{"num_hidden_layers": 11, "hidden_size": 224, "num_attention_heads": 4, "num_key_value_heads": 4, "head_dim": 64, "intermediate_size": 640, "vocab_size": 8192, "hidden_act": "gelu", "norm": "layernorm", "norm_place": "pre", "norm_eps": 1e-05, "positions": "learned", "qk_norm": false, "attn_scale": 0.125, "bias": "none", "tie_word_embeddings": false, "parallel_block": false, "init": "normal", "init_std_qkv": 0.0334, "init_std_o": 0.00714, "init_std_up": 0.0334, "init_std_down": 0.00714, "init_out_by_depth": true, "optimizer": "cautious_adamw", "learning_rate": 0.0015, "beta1": 0.9, "beta2": 0.95, "weight_decay": 0.058, "lr_head": 0.00494, "max_grad_norm": 1.0, "warmup_steps": 471, "schedule": "wsd", "decay_fraction": 1.0, "decay_shape": "linear", "final_lr_fraction": 0.0, "batch_tokens": 32768, "max_seq_len": 512, "doc_mask": true, "z_loss": 1e-05, "train_tokens": 201600000, "max_steps": 6153, "dataset": "wikipedia_en"}
MLP neurons of a small language model. Each row is named by its layer, matrix (up: input weights) and neuron, and shows model dimensions 0-223. Each number is 500 + 50 x the weight over its row's rms, rounded and kept within 0 to 999. Numbers have three digits each.
After each neuron's rows, "fires on" lists the tokens most often at its 100 highest values on Wikipedia text that the model never trained on.

L5.up624:514507581487504477562498516473456505577519396481526587483480556502474458460473463420419547532475514469410563491481508493636521504566566479509544484510423453530476524514485494491536462567545467458505483520496445498389530534415588488463526525547556552564553447522478498445551486484441492517514496461387435330438528476544443584561570473540551515425503573483555566476561515505501491487466541446531501525490501464468497561508524462484491525477381483496510490409478381550552482515449453524502458485543493525519574563545613446362505472554520537402574476530584541440456539492526571470558499465573459499529481619510504546417468468493416509578539490564566456467607449543570552595472
fires on: ".", ",", " In", " November"

L5.up31:454481565548482517461547430439477476531488474568535561478434572413520452478553524465500502443497531606551516476531508544498583593485493474422540539538553529495481566507499551460447410469451582471472566573517466423465521494484567455472457467453453544534497433492528562478588535509466516501485433612406509522513476458459495477493547538531568561495590451492451497492509552589460503428524539545528529478473513428491475527473551505413460495565538524516462526400420536485478489493423528580525600556467469498508455470525504442503464402458549548521519610421507569489587404597525447460571453552484471380565561479440494463369512491501390551543501546515566438442573421592502393448484
fires on: " di", " pro", " le", " $", " da", " lo"

L5.up394:423539481468525503521529483552483553567339529440505564488544521498531527482501531536465543584546466449456494483501430484492556486538534453508620489415468519487500491440455424463461493613491467425483470533499490489527512437527473503467434433532526523557499382487507547558521535442379584513521481471488438439498511524395413565543569500461520485513505562538419489461512464519467519558456536579636388480578499512549470507517539559556446371505477557576460493521550543486523440484598401528561510585511492501540491488407613465402511442470465488463523415571496480482571509513523477481567427508530437480557486505526523460462516440464408520529529545606507519529610431487553439429462
fires on: " during", " after", " in", " spent", " at"

L5.up164:504487406523523593532566532383428556493487481516482471510521434429592404585475552527562463457521488492492535468450534444543529548483397472501596480445531477522427594497536493584526453558560535487515407517488457515439488587493467433483370520529478456553553473488552498468420469504533442564490576512597486484488581505477496490550558425508518472423476457502518552490397523507484488578440520472416517469550498555523509427527524536553528466486459397518498572517536515526432464507583477512505544492463627547468531587475485480458583508496453572451498555600484475591464420459439553553486525460480526408405505548469507520546585539558554543509409543460566490503515431414396468536419
fires on: " was", " as", " be", "/", " been", " were"

L5.up520:378543433538531562434557499480533473514497433386532435417496597510433449510520502539554573488596558469482586484432465524534413553507573410492480480406464443620439530455504557504552514423512581471520495554490444459449438527476438502519482421477557493461484532536447490429522527578497519472410498497582461534526576524478474533458463581471507553484535567433553573517458519518494577510541516529444520540467532564553490461529436491399488587577451450444471527572574559441552445454450386550526467418527579404527507538478566480477552452463528422452526462530562511551552540570507581437441502512569516485416436513449513569514542466433551485493545555535574543493483492544530432483470
fires on: "t", "n", " and", " or", "ne", " not"

L7.up404:446506459409524534375444494402499538607503586537393497462525482470470511428534476445398484508446517564487550553525427403489464497529552493495499545496460526472391605481385535441479463513518484545491506554479458453508511528497472422504505438490517542578532439468590583587499479525501530488494580518482577550539564428532471543517589524539445458405543518442514465476484561552550531515498522559504475441556512452463442539432529517487539543455513477584506561532557440584502497465482366467545575544497433517566545429516537477471517453424496455458620478462388542447468524475479485481547466547491472453666547482551546421485534487595510509459533537444486432462540425429492473453521
fires on: " on", " that", " \"", " of", " under", " to"

L5.up17:342458513454549494498490550493541524578462513440511549498471473437602468488480468475455524518481474402425490559463611488556432434565511425477530482436464494441525469460461527486439460449508521525547559557524453568526471532441531506482555500514574484498486424480446528566529484477460536626472492476438457376411484484483441539563582639445470541458485560572525520482528426569482477503494555570444524417600563488442504593602485567500455467509490477455481414414488495520408619534642439531517548452534511491521485483467527511477512430543509469375484446504546505490517555526557468464460550428490561496509446582437463512408562576552540493487468555460533517522470477491553534519473
fires on: ";", ")", ","

L8.up548:504505466539537463478484522485441523513541442456592472441458500483492463462477548457417507461605495523461541502453484491467389479577406526471593439506538425510504540432480452543521509489484540516551477544458466471451444526414503461430502566513434536447502491526516490475581417549380437484431592448533446444503574458445441552550429544506572491433552494553560573501465485472483538479529558546490465513473469463469520511509417431470531517703478445536574512530548531528463518525575453538439419651555566429479501610552513424493499541504570432400509419581414465496477564593440473525554547424561447524447503526538532588524502481488576542533521546512539487483466505504493524453452
fires on: "″", ",", "°", "′"

L6.up169:482396442575493560438507482477509526485479522437517459446453475398538468614388569537525535347441495545537579475413484514515502505518513443471522516449527429462421601458443474452494431516497501613496579505466510506492414549442528497483485492535501443513598549465463579422498528471508613557519491451618538520509535467528565574565517586543501566533556490426547561509482474475518493473470533592541559575507521461482441558433445485535352539470432472536514622518520522576458448524517407553494425486470518455477510531447496459499565428510511477531465499528409540611526457463464523508487551530491510552569514532468563524613587468411502488506513511467588488496478559477506490483469
fires on: " and", " or", "te", " term"

L8.up564:452525509409492494494504507468533503518424555443473528404496490524496367453579486432595487457521457446472509565477462513513518514604540486521567450494493547548502520501448445527388584509535507514519462506471498549374479624507546504488586451487466467455440454545566499486467459550466482471379497472564416429458628462549453542518554477460438469419529489616521543535549438450470532566548545562473469464544447453532465582533534544463543609493412399457549508383484549510529577532472534572492425427491542528423487579469621551517503493493517449449490551507519536531470524549542565551492467484579479541436469560450565532572536517525529481602521531551526521540505470530486481414430
fires on: ","

L7.up163:480461549434529575486542467432527560504400531471447560540449425474492452585482536459504488542453418507541527590471402478562517458511508458466524542443452570501432462539409359487430529521380487606447516576452502571542535495529528492492553471537559433575515461479502484507462572473456463591481546457628533508582504442544467616437622565441446468470527586473464420441462433548547536482544521555550459545497550525471444530539526549519519435578470463492405533399402528576501559502531548520553507521536501526514383498478503470553546524427523467483413481483538575568504463514517489583453417516475594520503517541508551514547468535567469458508507550491517503542477422447457510504475
fires on: " (", "-", " and", ","

L5.up370:482551534471526487418468560432525522531563511506327434501404486500560505500448575500552459505469534453466536496537512512592616519550461485488433488466459567531438435505488456573464497515473502542500363538521505571526489465403575464535533529469590467575469520502565446506532502511525606464584585470444460520497498490450484565498429566484531474432499586496523511508614475524473502460549558625516532515442429495565458441492512438468454481488390512524443584618516469487468452550518448458512641527591522489485538460431453400529508480487468462480536512504442509482484575392444529528424469534452550455504552509444464538560490502539550537438585588466457468493487462593466505537442
fires on: "-", " of", "°", " to", " 2002", " and"

L6.up556:428487569455506446501460419457463608465461547499360486450453595561521511541512493487600493483508536454434460517486463481538431490523540527569573511513430534504464499471460391411477514392547473567472489483524499488495477501486449502507519536503551478407532462489560549442491471564387573509492513517613457456503501447518470497383513600535424561525483554548472466431500521502557518552563564473528616521602480555418447507444463543452404568465449453535453497461488595501487565423493418498556625474550505589521540482502556511457553515499534490441573516487492456480471571538510564434554522523630461474624423513461483486485522466491500462523514531504472517499526478597603497550432
fires on: ".", ":"

L8.up296:421540504492454499483482528470511515525468460390564445471445513516511378493466517529402451446385589496441465489442515449509456525510535492485451552467582475557476548463433540548462369470518495443619420450442485509436503550414501488543393522514512444552542601477536496531430453515536567478473497481553488378483550549543498625564445550475493503550453616550455454507427497493437488488529508565492476411452500525439449485523437454446543506549463492478524538596570545556460451396511496547580462440569477527510449488530574421498556474508503465441499453508491555630495517536448501575495591454514502464545466552453491548570557525587459542469494481521603576514474451460460530518431
fires on: " and"

L5.up554:497452440519552587517514454416516506478490516414485511524502555419478469433458505489475466469387431556530457543429554493609571487523438435509469544427528531429510514466467488511484369508508558433569393573502503489610461542491517519519472498503436436534553532518513464431431540413402540397491518539553524482545496533550508495461646500561537526517547430465426511477431408504500416487459514539557560492482499554450478542593493454486479443451398468508491537408508573531454411400502546482479528464525564527447445570468494526542480564426503513511520531597514504499586464493435547480515492565423450453461572602473507502622492449433500514583452581431516551510537447507513489567481
fires on: " was", " who", " were", "2", "ona"

L6.up15:474578491423472579580461500461452559472492497524456429480427585470546415419502483495504549536541461447487435408469513561536507469475454455478484574443526493580343493433545493491489503519508565509575521466493481547466515525512489474514425477493516449560537414581538586501543533511447555474369540489438537496492522478503433562548513535438591437521570563520584474488586502557448614535511528547512564504414468464547487521441428532430422534394599463546495478451504458454422488513559418436454541468537549484498603471521555364481423463490503458546558500426549456473488445456576548423448478414520491534519495462526474517496482518570513479556530583432576521471512419549570470536484
fires on: ",", "-", " the", " Edward"

L8.up449:492555548477471586548495539349511529563443504423419525489565517529577470459544599457551512549439478497502536445526462536552474378539512494504521516529517593465460445455500466542512528507531438489494511546467481495546459467477543451512538494510511430620486498536466532502466584530439625502496505411514539580500548505453589446486468495508459545540552448518459479351488512569481469545482511578526572507505456496519439501495400521464464463401559589570361607479463473371526529507517546439542491521541531428493543545464494478499589530340475433522493513449527524506523542533502454521548507564511527525505483413485509557530474468420397570480465465529552490400445460490464430573563
fires on: " for", "-", " to", " the"

L6.up536:474566564471525496609499501455477523577421471432464459524467564519505531508529510476543438467434495496446453603546491406575462434511465453541592486443537535443496443424612520522528455481546455439464541455456428511606531562488495492418572554526424465525520407492512570545538467428363485611478545463384418484407480466530487483524557520560500510455536525566485475430545523402493517575555523440508469414552491566534498573588513457461521371488421484508511513477541542512507466426506456495521554460541533536549537520445506437436506497558513535395478495504490433397511644487482506501593522518536491563587453444516530473512471529559513475568492489516558473508555463512550499593522
fires on: ",", "ti"

L7.up591:393482466534443509498528474487565564476600518511435507436482534444548503476556496455551548593518530501489380441522494509530545496581429449458482532463387499526441510499494502474465514428529455522542455424525540508505459539531465435505487586490450498442511523538504458446516489510495473516474476481467503505378400484532423450536525546485546462503587613535425510462542525600486546577512534573555447525515573541486415604566488422440342437524553541546509463574476525437529499485560520506537547482494477356515475369542535508449507451609506475487467510480444519536559607517467472486533507443534535513497379523579414552437574444415557456476457525466475550546519464584468469492552
fires on: " |", ",", " –", "-", "–"

L6.up512:457439495532532521550552513499444497538441558434527518487496455435562493552495557499551535402475493503460493511470391533546447434570501494409481573438473484561484540548502535499533397499425388503571462405487482405498475449461516479446540529530492475321635534546452543564489540418512566514468544469617520436474536511519560508502536553515506550604503494508554471506396487461526483530485515570506508546541518593499398614521500446525466458569476540613457544657504376547462488495496412484561492414490533425498453481461525546487524442536485402477496451545439474532452526519470553415415496507485491589468523470488537503559482501484549489456475565449514509430477469494445523500512
fires on: " and", " (", " or", "L", " also"

L8.up266:529459483478523516517453398466569496501475471368480462534475592526526497490506563415592529488478533496483527602528473422554500501529494445523429468481533519418548424567524545506506482549413527357542534482458526527472495592466483416452522510488481431494565524470449538483514459523427408534422518445452536487363472542540577520551607509476410605385553498595472455485455450458461509550524513509507492479491506534460460460543425441452434413481464497476456541508446578480540515413514471428588454490600472558442508596526547562479522506511539403464411523555512511536607525457497508556502556602549601503461490597465487476505556486464537508463495514497573531527456457457538420541523
fires on: ",", ":", " |"

L6.up167:491478553539491491599540493378476500539440457576421548468490552476562481435536518515528563470435495488458512525550546499531592436532498429509562512397474560474451484467459492465427453378424410518514431485473486429442473483545567458487576570505395561535508483502605566581493472534363448568437466495426497503564546471452464509545578528515509442574528531496450450408494499488481509550482548509532533424596516461517517571489496549517535501496462535469478520465535517534473570441432541566502411454529518568544398458551470485448420496543530520509475584385474508433454581562550444555470490405537503487462523485474598498462489497568518501514526526419581469534515514578636564465555
fires on: ",", " |", "ed", " res", "'", " debut"

L5.up62:473507446546482483454458540476501463554577551434520507463561477432508483528462595434455448556451453462524514530438554559433568417626465437402477445458597461513403490476451542546426421502500537434612541521500481433400422546510469432482388482483535435466481542503599527496492446576493520561473460471464488530422560502582479553527465478527447423519447563585510506506543512534484523524595529584467485428495586520501506512524373477513517527542455457456516545435539530526468552497551459393529400526536569421478411535578550402535393448552490543490547555515561529546509504460480489533489571495541580579472522489517493488537560486518533482497528536492505489469440416434431421538448
fires on: " and", " =", "="

L8.up96:522458549444514526593466443486472542473519547485410478480464557551489430587488400488550508394451559523495541461517474366528445511573603478483539527506436512538462495509498453448437502396505434560503527491495466519528521481527500465502553468495508442576473463492546529562422476478509540473492487509518504504530529421537511539436503569495453654523539536563488458457483459518506540555605568431539681575472486516426507526502519479361425518475541446478457538563498491540587495366500449560549605487523478538417574538591505558438572485484537472394527436435562515527462574545486528509502503516536462437555540535466565491472446423528500460523493574490523401489505387543518492504499
fires on: ".", "="

L5.up392:432468544468471599492522593469468571514530557512457392516412585540506491593420440525522520523470509426445518438525471485479441513500580488453577490395404522473492544548410509470494457476453473489525474502478456531567504432544354444554491579541441546591505468501523554658566501567462545531528517474480466524523492411480502605527473488507473558546479626433466417453414513526545530427544574555583531500520447558530442515560533504593448531462421517434497526541466459512493432485517446480531564481491472460488519510535522476497601475451465531395593547482487476446541562522450535599481482427486509543552485560530491493404523530589479511519532490508551456495533509511508413596568
fires on: "=", "-", " imp", " to", " of", " conf"